config.toml
num_hidden_layers = 14
hidden_size = 320
num_attention_heads = 5
num_key_value_heads = 5
head_dim = 64
intermediate_size = 1280
vocab_size = 8192
hidden_act = "gelu"
norm = "layernorm"
norm_place = "pre"
norm_eps = 1e-06
positions = "rope"
rope_theta = 10000.0
rope_fraction = 0.25
qk_norm = false
attn_scale = 0.125
bias = "all"
tie_word_embeddings = false
parallel_block = true
init = "normal"
init_std_qkv = 0.0217
init_std_o = 0.0
init_std_up = 0.0217
init_std_down = 0.0
optimizer = "muon_variant"
learning_rate = 0.000812
lr_mult_o = 0.707
beta1 = 0.9
lr_head = 0.00506
max_grad_norm = 1.0
warmup_steps = 200
schedule = "wsd"
decay_fraction = 0.355
decay_shape = "cos"
final_lr_fraction = 0.0
batch_tokens = [32768, 65536]
max_seq_len = 1024
doc_mask = false
train_tokens = 688100000
max_steps = 14165
dataset = "wikipedia_en"
MLP neurons of a small language model. Each row is named by its layer, matrix (up: input weights) and neuron, and shows model dimensions 0-255. Each number is 128 + 32 x the weight over its row's rms, rounded and kept within 0 to 255. Numbers have three digits each.
Before each neuron's rows, "fires on" lists the tokens most often at its 100 highest values on Wikipedia text that the model never trained on.

fires on: ", ", "kn", "of "
L10.up252:146135134128087125097132110121070148146134117118156167094073090133145113179077105073080106095091136156057160183116144164128107177054116177144182175108154108127145214073129116083103191150133082116074146135190156114064137116146082106181150205126118149092160118132113157137112126143075197128104158103144071176156131199099103143140158135101163117124143148089148146113161056097147172127118098135124101109117120172129133141127095184113108118163145125234150077115126125096125148155141131086120144079139088145175126141126119135110076138125142123110123113088113150115129142124125135157141131098185148166111144126148133128141150163148124117140156079120093062122079143107158138097102132153094104158071137098131155115099099167118156173107114160200160147142215073148077135152185118

fires on: "and ", "; ", ", ", "| ", "/ "
L8.up1102:107111172150077169141072079155127095169090083123127179127129139115113096105141118144141181082128069143140093156191130040132113063103140079126126089100109083109201126119170157065147117129123147133086157147136170090176192186100134097158106120127122168094101144116159151097125071140159163112124135104096141089118131117106097074136149136172147142154162126149126184055101129176190132135141115134088134101115158149138112178132099129130141163096155061168170082144090138116129105151128113129157148080104080131132148130157099164095136148121110149076145086144151111136163147095156203100164161173119159075084082161116141091089117162163101114085143080074160130119088135048093118060110104084202164082129137168142128160065170080207106134190173118135176136152162117150101180147164168

fires on: "- ", "(", "\n", "as ", "| ", ": "
L8.up623:158121071080177156142131129152135111129115134088130103100105162174160175168120138105101125148104124149181089124105144086109176128147141107161127182142151119127079127122160115159112121166144085134107071104154123185123117209114118173121162108142104138157150152129097119096106183094163169139135158114116130072161103110161095098129088150148153145083145078095172090062117126102113141096162132162169146119083148056091135149140167149153140153146134179079142150111114131141103082139110149103108098074117092102126096117192194113147103158093148131085124051087113094206125074125141089107122141152164131140115197142136121129106056159177141171158122063134099142116089149119163147118077156103070097108065129135100191142143180154119119119054140157123105082136163140143123110153101143

fires on: "(", ", ", "\""
L9.up216:162096161172099127167130085153125173102154137118154126137084109141153088160092103118087176089160085134120104090149097128163126103158166102188145145102127144138123136158147107095120095116111126124130172051127041163081138139121185107137172178177121144149116141147137152141116102103179107121137115122180128119164091158209160102158105182138111140071195188140116095060206101120141136120100131108127130133160105129106104163105152148099150131146100108062126081114103081140096121137144158116111173090071097167174128120161167152070141143068154074143071110109123118149105154148159159191081153094174171067117115175108149161117109148128119135156091127097133139122141124179142097073137083154119162126138092145144069142099054113118102135131102131139151135119155097135177139139160104

fires on: ".", "(", ", ", ". ", "\"", "; "
L9.up159:122216175112126131124151143106093169079200133147141097151151143139125121123144152065106122133155176152138145144182089094178127179216109109140141098121152194146167122098094140138147134140153110146140061092147082133151142104108118036157103106108118064208196075115155129078179134090108160105090133119171153114111111142102057129117087137095138099161125131150135058103134092123130114128136177086151084121128117123075113141166082121158090153148140094135100079139142106168172152086077113069099153106095079141153182106128182113101088128156124101066094135119138132126136175135156140119136143095150142152127074146134174163121153155107123113117139149080159132172120150123157154158136073104091145123203077104106078128166100137193142099186128141157140083106148153081110074107145075

fires on: "at ", "of ", "to ", "in ", ": ", "as "
L8.up282:174175079087120141097084156172078125160116203151076128102166162129081154145166101157139094057131158174168131130124053123084124126116146158151125188145080175166145151100125089147105111136114129103108084145171156145128132068179087088110101089183135099134150126062122082084152205134156123132131106120128087175177179124105145122097141130169109116105104172074170121199126157113101122131117163198121114119154137113168109155134146116112117128152081136133187137083095128119117198127099134114109140114105136153170109159084160168195135133161175117102061128172143179185183099141064137137215109090119130040174135122109152146091118136118083101099169118106142139118140169114171076184126159143144112114123125169149149094114095148104107108136171132093124104173063198104152133088123101

fires on: "a ", "un", "an ", "l"
L9.up966:139074058109117120114095069162106145146097074118099106136107171152116133115157125129150090086130100085138114138110134135094115099173126122108142179130129154139194144133143140179146138153087128150113143158061132174083157139120143076145145131083201177195105140148130129102135149123089044170122127159117174139131163155171113117110080107153125099103125156161073124170119145099125144170145170134107133154124175075138095150142112117204114143068122070037065138096169198137080176172117140127126143174112166079142100121000118135154125119117183121100132148137138122166166076103122126160126104067136125142088143143076130104125154075098181089155111091102214143099094041133160136138180143197138119029103140116113128120165079116112158105153094077157131074120112149118124126078136133

fires on: ", ", "However", "ally", "of ", "time", "while"
L7.up338:086105142168122054162122121196093091136118128138034193156110087140128172098129117094133149125197102142118122118186138142114128191111198088111094183145095140062064115157106135171112167189104099091102152159122163116106111120133091150157146133073130115173151072105121140206123123114088166128126142089101134132124176146108152053121141134093124129141083159124122071154041180135117050079111111153121137196159089138118115131093129068144120154088145140105128062138124050094139126052181103085131080134143110131118135086185139095133094159091097123115101146137151104185103152099124118098089190090178213168122147124131118197172090148090133135137147070160088111148156176139100157154130104110136128171066119135205128144146079146147109120156103084132111158098165131149107132120164177

fires on: "–", "in ", "\n", "fav", "-", "’"
L9.up106:088143118110188147094137086101139130138158152124117130145124147150151107171095130177140140064121141117149153137099153138142085162117186080076173151144122127092085123106117158145099113102096163127128102166140164075118131108156115120155139105162060113196156162203092178133074176171163058126119134116119138096103151128141107148138164109129149156165140129139101159174133136119104126109076089130089105136108146134072140171124120119100170076068059129090196175164114142098149122124157131110117125154141158174121053136098128134159142141113145135174173126143183082171192110104088115128132135078109137136118136180111105119158101146126134079133112173073128166091072069167151115127121203193081134120118118158083128123118092190122153129086174090178130170154061119108080129165078163

fires on: ", "
L7.up622:163142092073137133124161136131143128078110160092130156098075096125157119163077058097110133128109133113113108159184124104092103105117096096144126154139143068108183150102148128107206142139121137114135102129171131159159189100132141084190157129124124064137092055131147163102107203140129150142115131139115109085165118123122161122115111149155121111061199060171106101112175086135119151088148174165087124091152142119142147167202151138106206156167182112147132074067120085127110112119155117116101187199110094141208111139084142130132145129081144129151133109160106171109195088126177131133101072100137152182131113183146149137143180072154140070162132131138106132157073140147086146116092100147090100154117097076105126094177116133137135165124074141161131127116157055101141118084150099

fires on: ". ", "\n\n", "). "
L7.up716:113160114085097135156124068158156156167085145138190142166130143159122150124138163086130173098110122193132164130148088157117106191145111094130073094099131187126145130103111162136100117150169095180097145138198142125102156104162193167169141106099101155183151108160123128148130099120171106119085127149014165167102172151130145195126109151083130096102150213129129128174145165130117192143117159158146086144125115135147115140196152162176089093131138163115137102180125038135147079148150123081119156056183169103128106142151155067089092105085162175122130115114091169104127108134092115126086072118149152146075116155109135124151104098093141095126143124107189093140082112143080139144181101126109116101151094129133081055186158114198170112067084140080109148154116115126122104151142130

fires on: "al ", "of ", "al", "ar ", "on ", "ed "
L2.up371:179101118098180089075228119170079161125084108139097151124138183117200122136139074136144164098139129118121129185109112146115132072115165171147072118106092089135107119143098120173095151122100107135098167187168093093129165204111135068087143137100127089097125139117124141079077171152131141088133111110152148154143148119094162126137147120119158069097128154112151110144102148079158151196109148159161163128113147102124216135068054086142093103139126131073141135094082085167165123108098123095143106066114102135113097104141122120107179130126161109132154078123129130179140139113099159077089106081142148158138155115131159163109059164183159147131119090171101122131135126166161130122136141073183156105074123152110138167117106051097164114218063112183052134152181126144116150151150092

fires on: "+", "$", "-", "'", "/"
L5.up825:141229191141059130142162079108123135123176215158121139114125121137190178142135163134139216131088105123112145126159116191097092149140119139099050121202154181123121146133107140105160123121162114102149123145115098110148084159086134172117085082111170225160170148087082112152234101136110160141065190138118118136118133096147103136161155044110133105129189144136104148134085168162142098108177149090120122112130192178135108127142109159148133157123099142154126168128098099198167086107133118116130114115137139193164137122144138141112048190109135169173173150108092121129124103127153106085160145128152125112150128136142175112123136152189157177146115124105125064136100138137151143130141106101138109129157106125139143132105142099062186077131121140110108110089035067161162121123100129

fires on: ", ", "ed", "ed "
L7.up253:182144140128123054095096151049101170095114125146117143126123097117169162090106132077172070123132182072107142110112105112109136153121108141157093138064137098083172154134077144113134160176096114178146120171154175090149164161080118116117184115126146174134097109083066106117113138128124152123080132101111081134133115142098152142105141115096171143095079163118173169067158129091191147077111094128143079178119133152133126116134151081117134116168197074186149092130092095125158098171124150168152173192127111158194187154146184112115108144146122097131140122134104151092153166135140175151131155148125186182077121098104096127119110127114154109137163132127100142124112100223091084131117102139184166106102167149132118080164103060151159144160117156193103144092128122073131132121187051

fires on: ", "
L8.up40:112097217113072112100051131115151161095078124113210123142135146106135081093125119149107175092203102125125083166149099091168173150154106114117132172056111075104090129113117174114125118125120104113091109089149135125150143155111124130216134114156135078108096082155131212117127099159163173122125125117133151117181039153134075123111078136152122097123186174143177090065143069218103131121112165109139124109211128125109124136157135163130188106122125105115179127104076091137111092112125117129118120055094144153128109166135100047112115136131126127171102118150154096162138125119142158181080104099118143129105150126092096176117138147119094133091217125132146149112101111194133113101119174152148101092092169113191146085110113141150100123134086121142115149164139093141085168112099096

fires on: "the ", ", ", "s ", "(", "his ", ": "
L10.up90:131134100140154096176174133125136098154118133112098128147061159109132180155107148129200133119091054166113123094145162113132119118124123082228102153081141131100198096152149216189155100177106126120134131159134127081111141138044142114183110094175094145144079135158094177135143162114096110098116112107149147127098115141144089129157091141097112125093086159128192131137124121145095140102060136100162149118118144117114115115110171098191125085141118161140137112170129157133172136078138114098155094174108085139084122155110160122174099136154082072116209157092148167093081114125126116105125084132241070143102146136157201125174088136078101201157144122126117146128105125142155109114130137095111110129175131164073115156121199094098150170177120125176124128100078114105125132129088125

fires on: ". ", "=", "). "
L9.up714:140116205052115118119128161155170089061138075147143146139147136166180155152092145127129122156122165171150111119073127186163132142163124083174098132120134157112124107137135097134167121152190128129146162093176165099119116134168166121148116118105091137139110059124178149115209126150092146111096157140129148142137184148120095185122155072112153169103136105224153133132100104094152125071124130100110157102094122113092066181085108142055099182129123175165149112129053142073180082098079117131175136146132066133132160106118147066136095185153151115144148121167151094164150037110156155132150161110133119130095098172077064111128102074137114050123164118115166146079118118142115189179161148131142139110163094220148126127142120148154121111117087168127167098098149172073050123155077112

fires on: "of ", "ers", "as ", "an "
L5.up293:172126149138145098122099093087118140202130080115103131133100097144119109102210168078136078144137099134152119160060102181098181085144170129132164142161130181123129127135061051100169127194154139106106124115174155135153098106176071091123099111145112091093156073106093038105152172124149145152140166068191141166178141088148117118137104127132161129068178151152080083158115138104151075125113071150150108115129131147133072158122139116182138150062076159115114110134116192127122142105163153121158111116172160142160111124109169109064104152127137123150108142110160093136134092144104124107065144088097080123110151201119131091105122177131117099085124117118104181092109109122156121145075123085156134188167121091159168159132106120108135139160185130109080146110169167162160091115086101

fires on: ", ", "b", "the ", "'", "The ", "’"
L8.up37:127153105117172113106154129142176154136165185178098118155115126138174145129077105097136090128132059080171147119160118071100062138106123051133079088107136127188165169107141187138071157072077140106068138195136124132136070134141151088137102084178149113162176113109136184153141128105121130126133161109139095092041125180203143112094125095143085132081111127142095149150118125176153169070115160154077107092088146070116060077194124135108115159090146151151118115139082162149126116142087170143120099148126138123136167119102108175108152046135159143116106199130152163174132186150099112173140131154149134125122119096102208149139098137101130150094140112153118157180128171128145124102130105159116146162140106085142094133161142095154071094168113137089158116123157162101153142183113062

fires on: ". ", "). "
L7.up73:083116207112125089135191134223172148135129145146131108118122129097132139077141138093133068098160127191122119134143098106165151135126112112141127106104137128126164125067095140116119140157108092099121177083136139097113155103131137115140122177102103123184169121096151181095211140129137136119062132186110155114114191165124099207141090123058112123029115150145177040093141106088037113173103161130122101103095106147110136067083119137140071163130188123161105151128118109164162170044135100122124134146093111151163115177141114125175162139115120165088154104119137139079136048074128152109120122082154121150078101172113152149136137141101069080085143106097142098085091119129103132138153156094159167133147095087128112098216075091185142143123138175174152130130171184099093129176149160

fires on: "f", "0 ", "c", "F"
L10.up910:105201119150088123143182111169066156173165116165055159110123075089129121121125100141175135138087123154124085095135140118110114098145118151052134132124226128102081157136132137167139073157132127163125063110149109168149135089157099131094136132119121066158113112134151187104152148026134136145141122138141198095112059212144085171136080107148075131096120151173111216145178162103135113119138096169105139160119087142094150137160109199124115102103159169153150140136126140159099112132141099079118149104155125106113142207134108108147142125103114169159095153093147167137148133143143128140153173116089185055111160129099135163102187095131101123101120079133113113143095146150104128108138124112102147188100108174142148111106141135220148154177132141119129106137168070097124162097073182

fires on: "\n", "- ", "\n\n", "by", "| ", "== "
L10.up1269:129164145096121148134124125122095125213096118118163156098125141090140133144113151124122106133107129167167135151129102093127105184169112181101068126181180094158155160082120194154140149094122070124098107162095114113140109141084100181141153074109094119137152182153150168079129151130135101097125183096125145121093111089170136126160110131105156174193084123064153136078153161109109130179109095146110134118089169108122093125168122107090099113143207102151095111102110098130101097084196095133093096141168078090126110136193123102092165078120120169089125135158135113135114139083162131137121070129114106101197115102173051109143137128128085136164145101151170136154142143133225196107071149116104078138154062101098087151101178166174132108080088151157101113182129071121141098126120149

fires on: ", ", "and ", "or ", "ra", "a", "Early "
L7.up224:117122121122117088154129162102154140089096130121083121136116117091148104139136116101170086123082083143128120136110115163129104146127111077140074117070087128116059136089166122119105156106125110060087161110136185074119159138165123139097160122082156100151144102151088187087087103137077074156155135069169120161142194152151176088069149112108119123138092131182151111084121122134185116072128169099105116093103124064144157098109118171171109163122116093158091122108078103153148157056064086097116094099108097174094140118131160173079186187150119170118115059096132141174177103159173177131138210162115109151201135140127138146158086186109123145150134057070143173142117164114079183127116128116067154117142190178176079149148085053122151129108131140131135132121174136169140171149119169

fires on: "| ", "c", "on ", "ag", "of "
L9.up891:072160081094099186153135150170166162072092170097128150135098087149130167097147154110158134138127155192108138096163062128156122151057102160088190158101134086135155150180129149110178071087131101164108129105135148143118116111124180154172162101138131114096137068138167143147178162164151175153122144179123144159088095097055134166136141078131185099122131147110145132136121152166131144171161131122176105075159099133119164125085180168097160130208193102143092156113108154151181091078114124158141090143066136147116148106105128127122142177089120132063126095117141082155083117150106143060081110119143144133116181102109080110172127202128130179082113105144141142106100157152106199140165110086072133183118070161080157084146153071143097138117118134159054134105110138116148149171189186

fires on: ". ", "\n", "\n\n"
L7.up1209:035130176085139141100117088162132100103128130095153116115096133134064099079145255130123173105080154162134141130152071129176096118138148126149118114113140125145160152149085116136081111147116161157074152066161176130182149139122162170108127101132119172155144128134115148152146110079135143078079086130144158149115146127146129169130155157126144128137082119191081112166150147153076103176104177128165131120149139102132128091133190154175183132137128099159152120172113056172140126113128174084099083097147131136135049089102175072136114151109112176123128146089131125116131096138161090082116115138160120202105117133112108117081157063121122075164121100089102085097062113247141133131150143124135085149137084118093115037152113118133174115127109103113137137076180082120112169153172134

fires on: "Ch", "c"
L9.up1092:127158122133127105094113123169139188172133206118083125104107112089120131103124135137132086137163177178075145178091091044055133126080181086108136152142139065101103149141170100114226123145076067103120058109121142129109104206191126168148155164126119159141109074156110133123202106084122166155148087121148135139123092184176168159149114193152054075127139164137116167109091165162164116166100131080155119130145113157144107155142176155154110086115133106071101124133142080123132139155080142069092131177121175168094161193143056075077097151094160128130121124141087100155115088133164117092072098138120104096103067137157109126126167128104115138186152125134177124145129107093145156106171094138159130123190104156171155145140130146191161130113098121180130120165181142150115109127103080

fires on: "a ", "her ", "his ", "an ", "from "
L5.up943:132119179156130126110142169121093126148143161110135044134101120127142125095128111091061134183121164190213093190141126153202124089180089125161106097134133206167153083131101148120111084036137127117086114069098059120045171161160115117164141143161090120147130134090136163168142132110133114115132186148122173160160132097153145189134145159147092196118187118152100152150093161091115141166209110129089127112122141159074124153145108187142186143104127088101134167083124080054162154151144121090115084116176100149180100149076113154162128136127107141143131096175097120110140080133179172076120106146122156136139137165189061120115128116125152184148110176107158098062128123098139127125094151175127143155151141105131190127055096079125184136160111153136149128132156102127077131108136143

fires on: ", ", "of ", "al "
L7.up1127:099125133161080105128132124117187093104142065141150180142098139128123140089124168146131123076171134052154106142089151120094110134118094109108120115074175175100109117138158148128128152148151117106101075147106108151095136157130033107101156066104152130129090123125159135225151134073138127121125165140142142175067165120104117155144137124089235167102136124177069200167119167167054111175130117123140085168091116097150098164110115122186092154140178090083154060172144125120072132123117090121134105092156115110114122117078095100094182144136143119135158177117126046124136136117095124100052082139138159159166198121121115155150172139041048192155095109138126078103128173048160122154178163098129095162116128140156096113115104145140135123058142088096097106128157140134154120122105139

fires on: "'", "ale ", "Rid"
L8.up580:101163177055150126167096156153113167160140138156151126102158163118125104100037140139070146158197075159124157138098175115112134076142100139106074101102109195162169174138122121112151111121108146145062122084118072098151109109108145052149103126147182156131109185078147179110114178123095108162149199127153088184117145145161143137103127135105107127117131107125126095099112087196095159131168138120128053097073126130114127160155124129131115143179108102102112152093112176134107149125122141085116093139168138119128209121151076118088133116106131087094165088199107178154131135136146163132141153110124148164108111123090105100152152123179153131082140076119113189163129119204116089191077163135170109100193158084119196177123163101073129161125132103120085187055098143101121105172170103

fires on: "\n", "|", "| ", ".", "tical ", ": "
L9.up1139:137116097154090162146174176078158142114180092112161105185108156108143144145084116160047127128086134103143104084097113133076142120145134108121140144113111111115122168149128125126134143149070145114077171125127096112093106107050080130143130134134109147179106112107113104142149168069158128130129141162177108094098096133191124112143089138122116171128125143106135075080074174138120136122133068087142134107129146107194161118117129112168132161110105154149098143148147125096111096200115200046098130082141144148140135182151107127174160154112167122164112084160152101107145189137090174094153109102061190165144132133053126131126125139177119127142154085111181147171060124159170181128040142118175068085117141100104094106170081167137093102117167180113107129178129132170086152092134118

fires on: ", ", "and ", "& ", "City ", "D", "| "
L7.up53:142122188061125123138111114126096129145113164155065190081202102119129129082117085108111126130068129083124166147153157139145087131089166097115144056076156097137163100109164078157089157105166158137103141122101068084149168127132129138126102168113198113116121171126157142120085097124089153166154128093159128116126179131142151198179150128078147130125041159146109107161091106145138137155110113096112073141118134136135108119105087144115161139132097105220109109113069066137160157116084107172108129111107118110115159177201066183130110056118137063086114085116144140145128194162143130102072127148126127092142064108105036112120057147071144155128130094103139184122162176144010163089130119115152108112182125149161130106091104089131114106121133108128167156136142112122096100175098166

fires on: "| ", "; ", "ur", "s", "os", "p"
L9.up291:147123121122107181173110137111087152177085133102152185175116183165103113070109129078089161181155144141111138158201162120137124128185149123191139122145177143124123181136071120148118043101107090103055187087134103092145124131143117112146108155128158094121084119110177136091148113169118106143135115106135155131084125108123104139107183183148185175107115084110077132139143137150113052171118122089107124099108149185160125093129127129112084181154106172129102162142147163104136143109138197108142118107059065115136133111129145168127079159155085151115124084152147106140099139113097126138153203171149121161074177088143163093102124159173104124126131146140098120149168202218135084111101142084095141149105171154128112095145144184102159087121147123156141176108117136126102142128111158

fires on: "-", "since ", "World ", "of ", "during ", "War "
L5.up624:109107092153109104128155098215146141168122142085137155087162079136133145175103173113174160155150139122115143057080139073115144182123151125162124153125086122125085157107133151169075091166137174082142121157162122119099147125150165076085147077162159132125167155106078121102119123137149130184085027094113166119159122084104116167160130131203132137061197077071166173119132140126138157122164129122128114146145123084209129090079067117152170149148058149086105113106132147200186118149122152185101116097108112149119079137201145110071118110145127109171105128171152089076141128105088089132038146128137140121152114139112156118128139143143121116111132123145104160098135103099144147104091170149136123122124119117162159186139109124067198076150122105122117178153119072132130143116081140

fires on: ", ", "By ", "by ", "'", "\n"
L7.up96:104126148129100127153121164184079163115093132146142094193094152127170129167092117093164128176152158146129132125122156198116141100130128060166075139102159120176138177138122148123125162093123113127083110112135094144176085143128163127189144158159150177120087108125102167169156135158109123137040203099149111093133104080141162118113124198160095111112094180180125089137172101137139179087056127103188150127133132166070114174112133117128132134121115176099143124136160072153091126154086098138124066123147171166118103128162103088154162101142102126129147132180128144151167181156193197149119152172123183109060089138112217146123081094171080103040156106125117189164151129161155147108143104098076195148099111138141088128140061135106136149104149083147074141124133170152107136120111119

fires on: "of ", ": ", "\n", "U", "in ", "\n  "
L7.up1087:129143103119165064108097074111154104143154135129130158074091176135080175118056156127130137132139115136127151061095149127107116134124141121139079089076121140081151103056113166108142170147159135157138168144092130066121096098097136116120132153119166165084148138157125100107074109194101123098161144110110138138145161161093182113126161172157117151115123112094128155130123129164143094152109177125144127142132107178145147173108154127114085143163066094125168159145059148112108140167153115143124072098147145139188163174081143198132146129099099156100167115150121178174116081106142125140079136154130160099136169120096108155152113118140106093101147168111056113042089155128091113132101140172195075160145088136108100153114039138118098120166154078112100138131094139077097212101140100

fires on: "\n", "least ", "of ", "under ", "over ", "-"
L9.up656:054098130176153118188132097140109152115161168115104135135122109104159111151142180154105123123095124188171097165093153089079072149167092088192095111128121199059084128085104108145099126131172141113118078150131083069103107119187097117112134095142139118098179118146131119053178165135149124103130146127175172162144133152129083112174087137109121181124172088187116153136129181134124130152150124116083095126119115180125093164128118116133107127110138172073165091135126135151166150058122088094103125109109075161079105120100195133126101167105130138082120139098138106137122127155139154155062166080172111055074122172146127152119043119120141153164120184052088064138152092092204106141081168168128104081121098123148134135112090202068170110121128122135122127132107090134174184123112111

fires on: ", ", "and ", "end", "), ", ": "
L5.up1130:140130105140148114068122047124099077219121091148153169173077076140134154182137122099185127145149143114137178146133131167129153046140158105125108167116157181134190095177144111200141138108103091067142064119130169127096136088118125134120160127151132104110099120157150170099138161094130117070088132185098154113130144133089094163156127157226004077110117140099166120161176173169114120114096149120160136166176121112115206162180118100169126124146132128125117121108170068118135114042119105079080170107143117126131097140144132121116133093104130112106124107096125162083087089099123071098140141142146133217200126098185110123144105128131140138109109153130098102164050131184113152184086161118178172132114161098117163118131104112103148091109112108119103090148137114086155137129123132

fires on: ", "
L8.up290:139114177100090181090162153168106148129186166111152171124139103101159142095125119080137139106119147164138111152144149135102184149169146117162174108158148086097117121115129142126165123139091090141104133129145108143127119120154087109147136185170095153119119097165115089132140175183120192122098098135176099083149143163161140163109139154062106062114117107146148104088185076149153105106191159113176159098127131127136096097136145128110120097113185205124132128137131144112169114133122169086167117230172097098202175142088128152110075136095123098110098091130130150133159133125199146141120160060177172163140127089131141119120111110149155122084132075099129102133130118138077152049113116123112179118175110101066101117128118158157126156144111118180170134167113111150053171071071121

fires on: "en", "were ", ", ", "was ", "be ", ": "
L8.up1039:156070167078155124145118118111121145136116186138121103092155115124127127150106146163151111134119088135153134089126150078140121145106120068075107140110102107170168158150112112113179176150126157094109160095115091079126164092151226100134080113146135144154096110146114163129163159089158097145175165167097158157149158124093141122152090151092196062121130172162139074134114122106085101044133129101107139179106139140144095140141131145018084074129154089112219074202119158191183160136164056059097114172161124119073142152119128131115110113096156155057168141125085091136141057158153078120135093091130115085177117171090144126130087169130125121124162158114105090170104105149136107129192088129108153155132117146098140140107189087113156141141115141161125073113136103068124142146127113

fires on: "of ", "on ", "bi", "ap", ": "
L10.up680:122099117113102146152162116185150104064110166082138120084118168113146115124117122131078168097074096098063119103171126132067101158105121107138147178179133071117153120156155178114120068144236109116078120181138107086141107113133058139196143125087209090125148117129164152141134138121143119092087118166120125153081135129090135171111112148148130053063163135123109155174161136123096170151144137172168181120141188083104128142018156118122069074173108102115139191056083095101101172214150078105169089162151110107119123129124126145171117106130162137136125116067149059164102141138141131111164168070165113137160146161111061137135077136115171135076091123138112158097146144155106133138132122152166117137094152159127142106090131110101140095112121066174087156112130153149141127147142176

fires on: "c", "al", "en", "Al", "th "
L10.up372:094143156130113165176101110149171166143088147186163087098144117159186111081154098163105115150134135150128115098207124088117125119119125119116169104161098133084149156156096130085170082166080094173149129139131176101096158156162153104094097077114109176020120141158136136201124078085111131211133129125134130148138144076111143155136187093138131088116119121088105197130111113091112111170141135151110071113122125201118106178137140136155113157137182157082120090117142106100107121096118119167126088107108111144112076182162159125143055086168102181149162123083102039147105089081161102057143064123127127109122109117137141184094085132163175135143139104157152102144096100105084118053175100120148155066117163162138148169113179156179128162159125127174119118148143118119166174162122124

fires on: "of ", ": ", "ip", "for "
L5.up268:165139071142149140121216101128149125112185101109118155134137119120165149069078134177171106156128125187162090118139130087128082173165153082134118154137118121136136149151156139111109124104176168137117132141118163109130130145042124131125102072169111200155151135082144116122159178110134113136115056164162115173152077158149171198090155132140134086106175135125122163181208128105075146120191117173090141168123120100169225163096136104116116153136175164098145119122105092127169153096050120117109143122154136135100066105131194089195159140181144143109158137060165152184162155152101092176131141086095130136111137103146168131116104172122086132131153145105133117131160146159176136160135168103080113117128106104148086133120109108110145117182121207129096189112094179122063140098110140

fires on: "a ", "web", "Category ", "an ", "not", "pil"
L5.up107:131139165149125149047139119082123156102149089189166071133133103106112106143138071185066109156087162203101149106159138119122160128120132103125123097133167132078156103110186131153105133120083108166161094107128121187036185120057103167153135117144119111140169098152080103120115069130125123160115181142137113100116089129187113117185147155109077148149112131125114121138142165171114126117136125170151095169127150125114104126128123137127157078116187078113113148126067113165132158056124091063092149116242141184206151118150118158136110143131145058110200136098147115145142106140147152116144083157100123119138070157115086128135144086133155167106077104054109073174156136092087108161094161121119152082133109106080085085148112110123175079102113166126122144122148169161126171134123094

fires on: "-", "and ", "j", ", ", "; ", "–"
L7.up48:148078151096129178117120117128147062099131164157124124158177137139073102126137139123061172133182133076134149115122139094110137115140175102100138129123189098129113099145139118157065166122145179078092084083203117043140101102079125119155099146192092110081148108125105165142090168103083157094135157176076132132125137129102177111146161102106089106099093160133145133096073135094198096159113152131105111091106199232153125150091107155151104130080066119089138111107102126150141160150103121180119122102083124168090080141145130116147132093106108104136043115138102091089180120185134214114152112174119152098143126132153073184101119123186105158131116141138096078051125152222125141176159159085113132165180106103141128132121145101150177085120119111115108171109137108105081098136153116

fires on: "b", "h", "\n  ", "in ", "ur", "os"
L7.up794:162090110119148091125132128211111064131098143183064172154119122113085139166116101144158156120132081147131164081145103093082134084160149131137077128150164112113130171132140089099136073152124122072071158148161142146140124130137117146068155097181135082172053123136119159136116134150123168050136157094076131120123105199165158080126202152169130088105078090085097150124101106157034124150126148113094148186088147166100156119082138175151105128086104108094083145136159123129120118153114086148109094142185117111113157132138156171175161153124090133139136136113134153176128135125162122129157152179116106189056166107108152123066117071144124141094108146108186152092092186166199094108072176150123094185091149128117074150105080130113123116151178091155106092166130116163133143136195162

fires on: "of ", "(", ", ", "that "
L10.up617:114094096123086130162085129135126103135116154104124130133152139108081125169131160084149098103197125120085150169128155123123098124086092139099125149140122175156129218092103150133125107069092127108113142065208098105136138114160175086135118146121127147201125118069117098090112106111099136183133179074106092130162104134114128119161095157122133129029143105135147121085152034087169135124105103150102145099143123114107151132103134131119124188146148108171181159138139126109133118121111103141079161145103110160170162212144141154132072160066096147120114101118107108138029173128111130125134111068152111096043145161125175182071118206097104131091051125139125128101167135180147126114145141179075140143088111162159149129134070152220136131125080143148112119128121071133088159230097140

fires on: ", ", "), ", "("
L7.up216:178143198111209177132127125117140126128111126137097160194123082187090100118122059108082099117127113119145119127143117098171169141134127112176160128092122123137148178090136103095118144104105165169134106101185108150110139132124112114111147122160078099091161103130180149127099146126101166143146140087139091086186106189131146150164122098137106141046135176150129083059145078129135143079104081171107066112145125137099124102084172185147158162166127116158131106111105170146072134090120150136100114118098115126145125177072162068153093112174157084142094138153099100120178131139151152068122151124222151176138174076119138133115080105146135154093121127083095127141103153190128070160083102124102083078148140122172137132124077164176159138167145087127159075108169185114145118124169115